{
  "d_model": 384,
  "vocab_size": 8714,
  "norm": "rmsnorm",
  "norm_place": "pre",
  "positions": "learned+rope",
  "rope_fraction": 1.0,
  "init": "uniform",
  "init_std_o": 0.0,
  "optimizer": "adamw",
  "beta1": 0.9,
  "weight_decay": 0.28,
  "lr_head": 0.00547,
  "schedule": "cos",
  "batch_tokens": [32768, 65536, 131072],
  "train_tokens": 314500000
}
MLP neurons of a small language model. Each row is named by its layer, matrix (gate and up: input weights) and neuron, and shows model dimensions 16-111. Each number is 128 + 32 x the weight over its row's rms, rounded and kept within 0 to 255. Numbers have three digits each. A neuron's up and down rows have the sign that makes its largest values positive.
A block is one neuron, or neurons of one layer that tend to fire together. After each block is what it responds to, as a language model described it from the Wikipedia text at the highest values.

L5.gate81:092162201139115108156157147151153072163126139117082136166147144143166144145156143115163112100140108137116108134141067130106107085125164140158038089141127149119109158118104169073078110146148109111082122129100198130060155113172064092113097142115150109136215129115093090092144139199139107143
L5.up81:141137083151077153120184191180093078142111143149132163180183134116098126133115137149109160096100206137151188128118138112198118117148147111067104172129091148100152163141107152078155131172125091132099165107095102068134160146107133129115112137103105152114112157212083139173100111156135118151
L5.gate97:120129099140158100109123126123149125093089068151167164185067123129160092146106167089134099139115135157161083123191147164133079163145176125122082165156100163161124129114124138110115088121101093123176141134096153124102165127085077112109211116124188105161082075114082122121176108127183084114
L5.up97:136122113132145093143177151071129143153112155112084181151144098151137138190106124118181112174106138165095117185099183127156097079129180158146062090157137111159087175129069197153128095156127176104164132130167096121142083109151127142146146122127130138097169146082151166084130122113101076103
L5.gate527:140102108092099117150167089098104097094133110085044124065158217101137147147114130120142175162085142104106158166144100167147062154190068099157072131124143182139141070127139142088179086165159114154174152054163202149115156069140124134179105121155163084143187069100079154132111120126127124159
L5.up527:107135182112167130066181102110138102159145169145138165095164112080136149107134113147157114108140129181119123117173138126111151100100169148171115169078103133138133198186080152075125106146093056136155108124098131137094121154140117152176099100152131110165133153176091102130138154190141126101
L5.gate552:119183135115102157119147143127139102132133122072132074083148168154170184107068176098142187076128174096197137111129155172136119113136164107134099164157146185172073191104144174083087134147167088127147075146124176128113146087171132157115112121183129149181127175125119071112150128109050225103
L5.up552:120076122113131191089113097176145155166146154109166161128062152155149164095161072105154181126147169129185132165170142108171178156153170092150102153118153078158099162155132149136156079134088144150192197118183115155115156146109123174109126116152096146107104158107113122128160132106139160102
Responds to: Last sub-token that completes a split word right before punctuation, mostly a final "a" in names (Vienna, Manila) or a year's last digit (2004, 1985).

L5.gate171:095140067115109107113166165176109139151132104143156101063155157131119137139120158048135154159153111135094178099126105114102126134105120149109125091145124123127088069135102099129133098125144212129070128140092093105131088135122102111124114212166113147147100163101084124155125127114130085085
L5.up171:117082131130187157158157125134102204111093191162068103170150160132144119131122077125141113166207145179143128191071199114152136110127127097092106123208151168144075127120144130138120166197124152107098160171103087108106177076172131139082088097212137106151140095169174092047087142151165145151
L5.gate345:117121082182146111072159137154102132147104104197133107065113135076122108159150103097160173065085130117117085097128116063145116156153125121183148072203099136115095118097129117133094140105177070096150097187149128153169174011148054173166145158123104083149122146137147112143128134106159092151
L5.up345:124154136161094135109164173142131146059093101127100115132134120119081140091075093127063166128165164173146130129146130129136124136163091101172125152188134126152148147150113122147144124073168083103113195176115119145131110184128085187147153118154162110087116091166137141134157106170142153119
L5.gate454:112119102164120123137105171164158114084086147134141126111150164097155147102114151153103167114085120155097141140102177077159108129157133102136120060157139107137111099139113135108116168070182168144121159190144081106132103155176046139128160170083150105085074086173179083079120089109126130126
L5.up454:117107108210110087162136118140159176116114099057166140123140097116215181147119091145076133095145116126156163205137181097174114147133101147104098138080128189186087134125076180113102155127173135170129131175099071087144104130119104153139129058147101147147144198119129156134135149096168074100
L5.gate585:107069197105141088115076099163109103132100151119138169138088086136160100117142081098119180134152147188160151156099110115105111191146126148130126132154133129162115147165182128073109119183134175190086185163178145123095135087118118172078135102099106119100193097101147107179185142184140154105
L5.up585:132119134054153132138119188169115045095142094142140127132145081156116167128128144093160120139078110176145040102137144090121102173124146152151131198143163078187112146145144151134175103150167151119199138145167166138123064123075109110069146152080109130141198123135135079083100121146133141147
Responds to: Single-letter word pieces, mostly "s", either starting a fragmented word (s+ugar, s+atire, s+acks) or ending one (Shield+s), plus t and sh.

L7.gate75:189116109135116141072155094112103123147028069109093172163125103085160124169102090060085147121109139135143109144130100151112137176080167126071129136128096086135152161078146152128137116135140085136153149191125154112153099195128083159094099114125127207052185165192142100098113146139119138135
L7.up75:157134073119129148084133108080026150143155099141104101176147100106178144160098136096211154130140104110158077130104200205126122102091101109095063172155127086108079089122132147154147162189164128113124117166073141124094092163160127123192134153122123186162086207150151157108127157157113128151
L7.gate283:101173166136165162094107154143136102205148195163123120087094172142081125117112127084126188132166109151149054116147083111131173115175122111098095125138107131153086120136127132099112077128150170089125136102149172111123177172130153085085060098160109142078135100133109123108088114107094114126
L7.up283:168145097093157177132181088050102170097045071099110168156156174155161130106112155141119158156154157081093093114153142111108129140175118152162108142151170129182131124172124100142114144106168166172119113144126133152146147197178146079090152096115134121105123106125104127076088187165125097134
Responds to: First sub-word piece of a longer word split into tokens, usually a capital letter starting a surname or foreign name (B in Baca, Biggs, Bagh; C in Crane), sometimes mid-word pieces or coordinate digits.

L7.gate161:143103112181067105155097117115123164113163135130113143158087101087145139128156078115154100152155078088169152111096140139113096094112079116192047131062185154073098120175094154078109123156145111105147139154048139116120154123137145120126122147146194096144108150093107139166183126067125171159
L7.up161:174102117143169111115105063113157111117153103084132132159116119110165082164098183096127131120111144105131160176183111143088131188096111085085102093152134135110174155118126108115171102144129119103133164185128109120091119103116129187089091116138077130132154133158091081131166182066169140098
L7.gate438:148123169151102048182123076121160110149112164115151182150055096135086145145095119116161167115147095163185168132167103216063110135173162132190106125150173141173074092099153133120102099154142111143122185088138105136111181088169106172157138122124149099123191120162095143091096109139119084191
L7.up438:148184132108174093156209097128163097158122113122166124128116102119100110116172092154167122158110103183107107161118173109170078142138158137092158188129099149109081188122143122140074071117088179111146150148154168097096082139151154101125167123149122152191124142097118104145162117092101127136
Responds to: Last digit of a four-digit year in running prose, especially after "in" or "between", as in 194|2, 200|2, 198|5; occasionally other word pieces.

L3.gate53:099165140121080085135138032174115151099126098081138139113154107107102101035085156100137138086171175133128108126191097186130074169117115141132123135074143143132124098108139159121135086183067161107201152161137131117090133084106163143151115121118135134085179124077111133156141132097065166110
L3.up53:080106107187172132091142124081125116085190144150101150137156168118161123169072060204155142092091133187120132143099116086148123059158104103169117125127115143104083122107150067137095178154141167136106094107098107086163107128107122200105151141155127131081108136173152143138100103120099151097
L3.gate70:118121111148111082146158164161144103086137168148111142128128111114100146040089148136185189118118162118077153131123111128141173131194127065102049170095160184175084136093190105133101082186179137120129105157162127135135152113141075156103116070171106156095142108097129133118133112106160121085
L3.up70:130155095102101164179109191146136169146136157075121126097125165087102167108116099186122181131139115126103121134125111086127065145124107171141080138111142122197095068126061130188151179166192186099137095131143117088145121109095090127120177162094078125187104164150131173116102059113099128128
L3.gate74:102167183122122120099100107178089150179130075134113125076145136121137120126157159144053131111108077142108118096150144121092168135171110090096181155103136108109101178159164163170095123111082142129110158165161178154176148114088095071088166139118134201171157109106190153165157116120091113042
L3.up74:144140144061127174082162080128144086161074121094096151113139171121130136142153110116109147094158196073166149056152152107167143144084180094138112103114123125088124110083071169188136139145120146130140119122153143148137136084103125167130094114112118121117124151068157165136169119115101097079
L3.gate196:071103172138147127131172090103202070119107142111133118190131156076082081059091086119170123117111158146111104144142141111128095129104110131118182136069210138160135121142110140076149138127083101188095150121102187107135158163136090208094138177215106150121132169197091088166172158134116150168
L3.up196:125110142094149140163133110117166068159078124122103110115066135127161144149138082113180173135145158088118165070058100054169131177111114089113134164152137067136147089181110094133173150090130220117166154135108100119125136170119158146153189173152104112124093097076075076105166123118168144094
L3.gate259:149137091153067099108141147121114156127114157116116092099170191143081123130068125193196169144112179120085145126132188140129129146153129113154119180192153150116109121089164214108123173147042196132111155172152097160195149169159123155083157173146122143173153173097156118195187171147137073126
L3.up259:144131126078144113135144099137154170123131172186156178147132138188061139125153152095107159172061092122163150055150125131179101074148143150139148150127143191127062171111060104103161129155142186106088092070146165091118155072163051136117180125175132169149171155163110097133146142114109134153
L3.gate358:134123111197155151147155125102070180164133092127156112088129142150143066177101115129175166157136145124179104107094149125127094099082083072140163126144166209157150130122096165113117093145087069112187152156118149098180109178192039135110120145115106100154140110218149077204160117119071173169
L3.up358:110189128077193093101160133133123167171082136135138150157121171170146097195103138160111086126204165144108093135098109091107140168145141116158165141163075147189094118151111090083103208153181126110152086154113169110105130129127090136112156154122087117204128063128106076136119164147152090099
L3.gate432:119109143074121145081119154134155201091126172111094110119173168091097090135137160119075082110140164148078168129119074098143067078144153111122090162083135125130082130082123177165134126072134145098142151144159134115098058162121074145198152166135110150069151100122141091112125105074083162091
L3.up432:056119111089148135116134167120076157116068036138151166093107125117148160120171077133127154160117181134098162147104056100135137152111155218044141166108106079133077100161092105152107142093096174181148129129153142102129177092162165078126093191136114131143111128092094164174102161163105127133
L3.gate606:091127145180165082086114190167149136157122154105177142114168165088131099148129079084131126173139144137143122143160133197091060185101097166143150091094078097153114173176161057117145169100104102126183128099130178077126112094116093135162086137177159107192126103112153128126160153136128094183
L3.up606:121095110170147134122141131151083156173151131126152177079145112139153132146070101211067136144085131140099083148142114117175167122095139165142133190112140180156088100106187101181099153171147120136154126118106105131102098113172088081127152149140082146165124175167069145171127119101130194151
Responds to: The first fragment of a multi-token proper name, mostly single capitals like D, T, O or "New" before Zealand, Delhi, Orleans, often in lists; a few mid-word pieces.

L7.gate522:155096113141106150136101149152160105136118168125091129060100079165118079135082091121161125114151131139098121098130120120099175092157162062141112127125128077113085104061136119080092114178155119074154069120129126170177103154092134089081109135161177100101172122121134101148083099045071093139
L7.up522:173117093120124201145124137077145146156095108067135091073127147107142162110127178145040149082135176180090166101144114150129152128167173125163135143126145117109094110112130133165096092109153168160144088136145197098145108192176105144156158165061153154125144120074156064130159109100142077129
L7.gate717:099174184139127122151149133046171159162103088131044160075126152093143129176164109078121203130186136100079169128130083081113140126103115146146065174088162090155138072163121143167075131144102126130118178092195137147149117084147122085072097126103122131134127086130158140078094154094113131121
L7.up717:172136120089125228201086065125136115111100092127109132093140112121069074107082157165119134133138143111165207151044180068052107141100140139132102103126129166161146153114132105104134102182102140088121165153185183151139126159159140163113135133164125087095086163168098148115157110140115129157
Responds to: First pieces of proper names, often foreign, in tables and lists, such as U in Uzbekistan/Utsunomiya, New in New York, and year-range dashes.

L5.gate237:136163134126109028158106128098133148054088120100110172137120156136164169107140113115178145134179126159133181180107158100147079154122128185150132130152106088067130092185121145164139128131053162118043124114108186131174146119093107032141159180174177146079106133175111140144150128137168119096
L5.up237:155091159097143167131069160140086136138125161120083122109075153142141137114120172087170137149167083119082140122146165143094113112088142164166104129127155102128128114140181154181127094133119148096155093143091118098149172092169157132133130176139181151156137135090123161160173220207072065174
L5.gate497:187085150103047102101123145121109070105165095150098088117170178101122163105102113095084146150200106131136079098131099100126086143163184108121118071132092146151085133170183113093156134169133167110134140093134116161179110126176143108114106163172156134110142120139118136088140149091126085147
L5.up497:142130144085085091130111098090182108168180131094129088112096122176102194109082094151165206145116100177141097123167089159158151114115184131139153137102094115130076143154118121159120101148088146095141125111114122122084165161118148106159084171165126147059175136132166123096107115170125094128
L5.gate542:127071128106050146170154129132163076164150085151169130170137125087033131118133104175100173154146118158124102154078102156157092176133166110119126134144144111081102078153103132109168120133079114081136154135091171142115137116121154128140174119119174111105132123135143154122118112126141175161
L5.up542:135171158074079127083077135093156095132161095124115158097117111071137153169124170155153118148158129155104146118091192100114092149075179102180114109170089112085093121143125170158176109134088093158142053121203100139114082097105078113173160127106175189180148141108131134103178164171115128183
L5.gate687:143135167179124097104060153138158119128163174127096126184165130124096152148109086178084125130147144134108171130124151090100103153117141104157089129170101124112131189066060114069177178152141111127156100117111144145109150137175123175139110210109138099103068123164182120082145154138113111128
L5.up687:121060096116160137061080111185145092156148139161133133099086181174136146093110106062116097159084131120153085089184154140133171103145114031136154176134162104149112169157094156118099165126140179109149123116110159132171136166076091170083182137113121121075165196089145128101112105172143093128
Responds to: The letter C as a separate token, mostly the capital starting a name or word (Coca, Crosspool, Guy C. Kimbrough, °C, c. 1830), plus weak scattered hits on table separators and hyphens.

L3.gate79:081132159112147140135142103123109075163149153099136146180175178063131128171069096147135125075158126134107109102070111148117114108105103109150131137130099067134105188054132087102110164104152106056073129164107120137150104170132129092154152151106135105125127073102120083165116166114132130070
L3.up79:113225152112141145139120122103110175098158093169178125103155110087092124126130120104141122086131124147109168074082099136159096132146179092126091111063105178063200092104108125142166086096164109131138060118083132136081088161171122130120151090092161132143150105123110080136135122117145123147
L3.gate126:127091147131159165149161213148082144184095127105125181125086132151147170063189145105119174170126096134196176088157141082155130128159126100153133116088124144121075178127111079116090095104188127120197144107082146158156134094149095133115139118108095157128126124099177126130146077125144118173
L3.up126:141159104118079118193121126065145121139142125144172121178147145137165141149169181075102073121149131205112178113080138114175146136089132112144095103092068132173094136179100181174081093140131146123189118185172230113132160177113136155154069155133152101112123070150112132095093122150132150151
L3.gate163:094114067172118154107141134051141132136134174047096189130111120085161131165071121099168102107182117058097098150137137088153093111155120112080114077158129129190153154164088110125128165140163090117171105121091164134120104123147124192102114157190163121146111112137141136087090066116076184076
L3.up163:072144093137154132121129173115107133173147090148106114127118138134122152188143129128123140121121115154172121150134125073172097133071059134161167171107128143123124140100125176094148072151088105094076129141145119151190141125165140112072087116178187045097113195120142093080138051119124175090
L3.gate179:135059142077114204077143094181114186186138143067088093146166129110120113083133171106112101109079113113116089166174109101133119140105102210101111095153141189113157131159148127156102084104117086170151102108140166082114108091085146141059086142151109134147160164173130121116165121149074180120
L3.up179:153144145203141113156088134156131104091108092114115144135113102097157179188129160214119134140143112106109148107133079088119176148174071146094082109156117122087182162169092136167163174092105120092192160122109197129109152162111105134168126168149179084169151127140160134088133129211112081115
L3.gate241:111121155188157138122149103106129095123132114118111053096106164176146170102161168142154166129112112131098109173115124096091117110131114139144121174119099140169118091136081163103115080077192089094141121167118153133083112109128148145128146094130105108137130059124076076120152191066147122067
L3.up241:052134078136129132141127114129165108141083161170129090171141132121155202157133135121075120115155085157135163163090079115107155122114114086091086117114151114180077161119144077082121121130125119118126152097115103141124080095149090145178106139096152127169082071128173154147138159132187113132
L3.gate411:187078095129118101111114122097065122167156129147116165171123166134148078077121182139136124133083093191107156133144115154142089166111139182165129079182163180149126113102137140098119160140120101125156147079117114126135150152142108143165124145147162088170137106166116096107113119157092060203
L3.up411:171162136127181162177173106085168083212152088130102208125102168065121152087163055091109147086151135148138125103147134107133155085064132131121090123186129104110093177103149134135094150103102133094168170062168149081150185116154190089106168159101144164168096167101167130132142100118167163075
L3.gate452:152155123117124163088101160172165121126103200108107096142132125085110106138139161078077151132113120168104075164145160119167161110162117135109057094122150118146104130150083157095144101123145094114183160103119148133131189125170114121142106105137091164110151090122137114110161105127129121098
L3.up452:180102147155108113109130107143148154158151115126162202142194132122122121079108159052134103136099106109171145135143086168108139115089104082118108140137196124158148136120115080115196106117168089125179083156135122180088131100120078108069107126163152158150160056175132070158140096107143091113
L3.gate578:131112127169102134095101173124145105111082158166103077088163126145186120116097136155067157118175127104130132111090142081118170105101151084086104084134142101132203096160132126134161102086087087093173143109099159119158151100197126158099150128172108125159117169108189074100144134175100116110
L3.up578:141184165129135146136191143154127043128100096100152178099167142195115145092098124053145198131150114089104109068104123141141157131164084079091147154085107084089143179180091136123142151156125136137144168141168163114186110127087101137144184088137127167155195143136138119167112090124172130120
Responds to: Short word-piece tokens, mostly one letter, split from longer words: capitalized initials of names (B-axter, C-liftonville), a-ide, a-orta, or final vowels (Mot-a, Kisig-a).

L7.gate221:194168104144164093063109115184156070130124072140141127112130142128125137149178128115146026144113087147116163108126131173102057095129116118092138168169116112170183206154095161088102100102143158127160115111137134163117110163086136178091101097171185111141142174106134117141097102148125113078
L7.up221:116081151117064157149111174118163146145133138115176119164142078131143090167138146065130167155183164134099150119169125142140120210140180138119111103140193097046136150209114115136147165111112144096178146120149126134162150155160106039074117155115093106092140134139108098092119172144101076125
L7.gate277:095156126153094171105162179093149083101150078105148128116187058141098121100147099194113122127140135151132200154053124170126084194170137137112174191145105092110124117112170135156071061127199090138144151142162168129146104083106170153086158091120172091111118109173125117105084147073135140061
L7.up277:180136175100107170098156195133085056161140074184132123108154131106115103070164085066096088146151115181173110124083146099132060141143128111076115140132103135104083070132167131148122172149100082171126135173164106178189162090105169135139163156089127144144142111162133142144166170078102096138
Responds to: First short piece of a longer word split into pieces, mostly lowercase s or h starting verbs and nouns mid-sentence, e.g. s-aves, h-overed, s-eminars.

L5.gate94:121211158117164113114103147170110145199126137140158083135130121137083115114098135121123132115087071116096076115113123097119078105162121090196149132019111157150144137170135171134131175149091114094129132151089123149131116112116119088137115147116158112132165088131191177081157116127072167144
L5.up94:146134108101118127136146146142138107134129140099151150143199159117109124124118152107108115142154129134164148141105092121140051093043085135098105210167124143138126189145148152070099122157072061092148131114132188095094125132096125176084115091167108118117097205107179159116150094108075173125
L5.gate174:123095129146118142187176162133146116157181156169155157065186129097144117169116136108196153097145122125153149157169093152187111206091103084185081140173192155103131170109119081076099158122148166202069135129145095151113118192077175129119092126124097132088133166133141145121083143209173136132
L5.up174:131113160134115147165118126176112107085089160082160092050121134123140139181116145101109124110080198164091139120124140147126093134168189102099126179142070172146161116089156115134156110182162128132121102130139165209095105181071107148123145125103087179083101074142080144133106119077141107094
L5.gate353:114148145186128197097153094132096136160109137101132182066104139182184114150130171098075180108122202122057104137085123143121127143087140087101182118082155111155154141172123115138151098111171177128105091117101130087142115058081083148164121104109148130132100152110122115173151138126123129094
L5.up353:112135130133126144125117100129180130178107176163128136048116123127104108146175133109138173174101191108122119098087147158175134148093150090125075111080121098181160138115140119080091137121111142130109113142165182170113157141131127141101135069120167101089129107144150133146152109144163124160
L5.gate717:132147078158142181070136118118131117125126134140145204141136136120149165112172149132142189099116086120133161126161110118086085099124130100134082174106114092134089163116101109105144168122088155098126078115162108108148082126123097107110163105173167071123132109138150166118128106090150149129
L5.up717:131136122112144145113167091209158125165104161172119145062146126103066152111110111135156186092094124161179160148090103168120124176150174114144138104130160171106157108106115149090172140106093149086203107190163140152163106129074079120127068137132156122102102167114176146154185143133145155143
Responds to: A standalone capital "D" token beginning a capitalized name or title word, e.g. Daily, Díaz, Dame; occasionally other capital-letter fragments (F, Ch).

L3.gate24:121137130132075113140168084156115109088127133132056132126113112135168156183128113126144126106133112133111091188066125110047096154144108144159132104129095181194089144181115114098087169096150129109127160174154206079161101122134111187086067144189156142136176185143172165154076162088118179091
L3.up24:149108075121075133076135126145176098081131181170073103104086096122139098133134124126140173153130107179100122209075171128123123094096128108136113079106134138142119154128154153165083108133094141115114082190180151132211116150186149051166096146188159129091163124070139109112120194135109164084
L3.gate67:139126148093039099138143078146180092116081162153129106104125127162117123104128167162197076171126117147133118139075178126105112088147148123132154108144080139128152116164144203104176132149081116135121132157147141109181105145139114075097143085148150112160098141123111090185120100093067174190
L3.up67:116152112128084115097154173077157105088158174112130150142118105134166160097201100164095116122122153080204073147100133166120060123102082087119088109095178120086146101126115109139170196132098150079104170111110166097135122095135159094149138157085141092163153149161146115122119089101117070134
L3.gate406:133145090106124110105152126107196108096141193124112119144144165126122080125081167083131104062150147112098149079184107186191129142194111159138135161102121135163140140113139140090150097113165127131134131081125125164129089147105085136176120175190093127180152071115183169175155089106149125156
L3.up406:106166134147129120141152072122132168120169133055168142113096077105229134082119087119149155106144129145123137149152180062097156114128130078094084130063151050105069181199113101123130109210136081136114175085152132186128141086130116140118150162134112148125147158064122070070089096134114101140
L3.gate509:138151106159140136133125145174113104143123169153106101204097142175130106127060148056096129128133125091139117103142115191136084084080097147136075151131172176113088163129128129139127163109101109118118116116134161146172073138139137159089152105146171155090078176106159079171100187160100183147
L3.up509:078153102078128125033160110132120126112163127197071168113090155100148155156116126143177201136105093080146114107151131074155114103194150130145097178164154122191164135143181132096148159165196166194079111110071154139052153136087100127170145142140101180151187161110170082088144157129116128091
L3.gate566:133104158115117136099132157180092077082113120094073125171124123085158112091136158080164132099107173068110099142148105126123062105122177061121111134133151185077095123152086103103115070137131132130116045149157154131183104137083119119082128114113117146111156132097104125135141148136110097117
L3.up566:154085154039131099132162133132148130138146141102118096147115157081152115080162092114148143144126154120092089114151146152065073119109125073116204151112142127100125145127122080049122123143158144130143165097102108169144149168170113129096156123114147138164075099188109112072066139199082164092
L3.gate650:087135139131104119129135060127118129157181146086108157115162142154162154094161134155151187171136092100107077201144198101117134130165190107111101143132146123160111112115136147105150151060142123087101079174144162141198139100122129109125120084184086123067109120123157158131189132143090129084
L3.up650:130149188124104106117148116112172106096143113126106125120105164214125128142139103086125149081133086139188136161155121166138159128147088104115133144155133117142120163129085133086112183110168027116121144100156163129107112137079167110148190100141103132161135125171093143138173113088155080122
L3.gate686:107111151144141083143151116102152134143122124150071109102143058135114141153107156087139159113106124108149114159127112121084130110173120132128086161072111164115149085129152176117138103176165131157104147176191105104184085146172111139182166150146100146125124136169097157126163097118132109162
L3.up686:087132116114105148145167102129089131103145123112106107093150079181125123173106175181185134139079127142058135185110188078110126142119119158109076121116124090093116169101125117138162121146125120080159113098151156107159109079115109098121173182123120106151178077117145048100175155096127099103
L3.gate730:082151198066111090178124062118113165135166087093156143130113143097158113155133107110158185112175065201097140136110098128134114119120099119118162147104134122152182128138161153121155121152163163119117139229094165116152104127135057120178116132145155173155153120125169149082149215049118141162
L3.up730:172151147133040119092121110127124142157147133124151099135159129097095144116096154141170151131132123170122172126137120123110113163146127117152198114131120151122126137104100156094111127159072083179108102128169117157125120112131116095108117126164125116193176174122147141120121097197121143132
Responds to: Digit tokens that finish or begin a written year in dates, such as the 2 of 1982 or the 15 of 1567; weaker on word pieces like ept in receptor.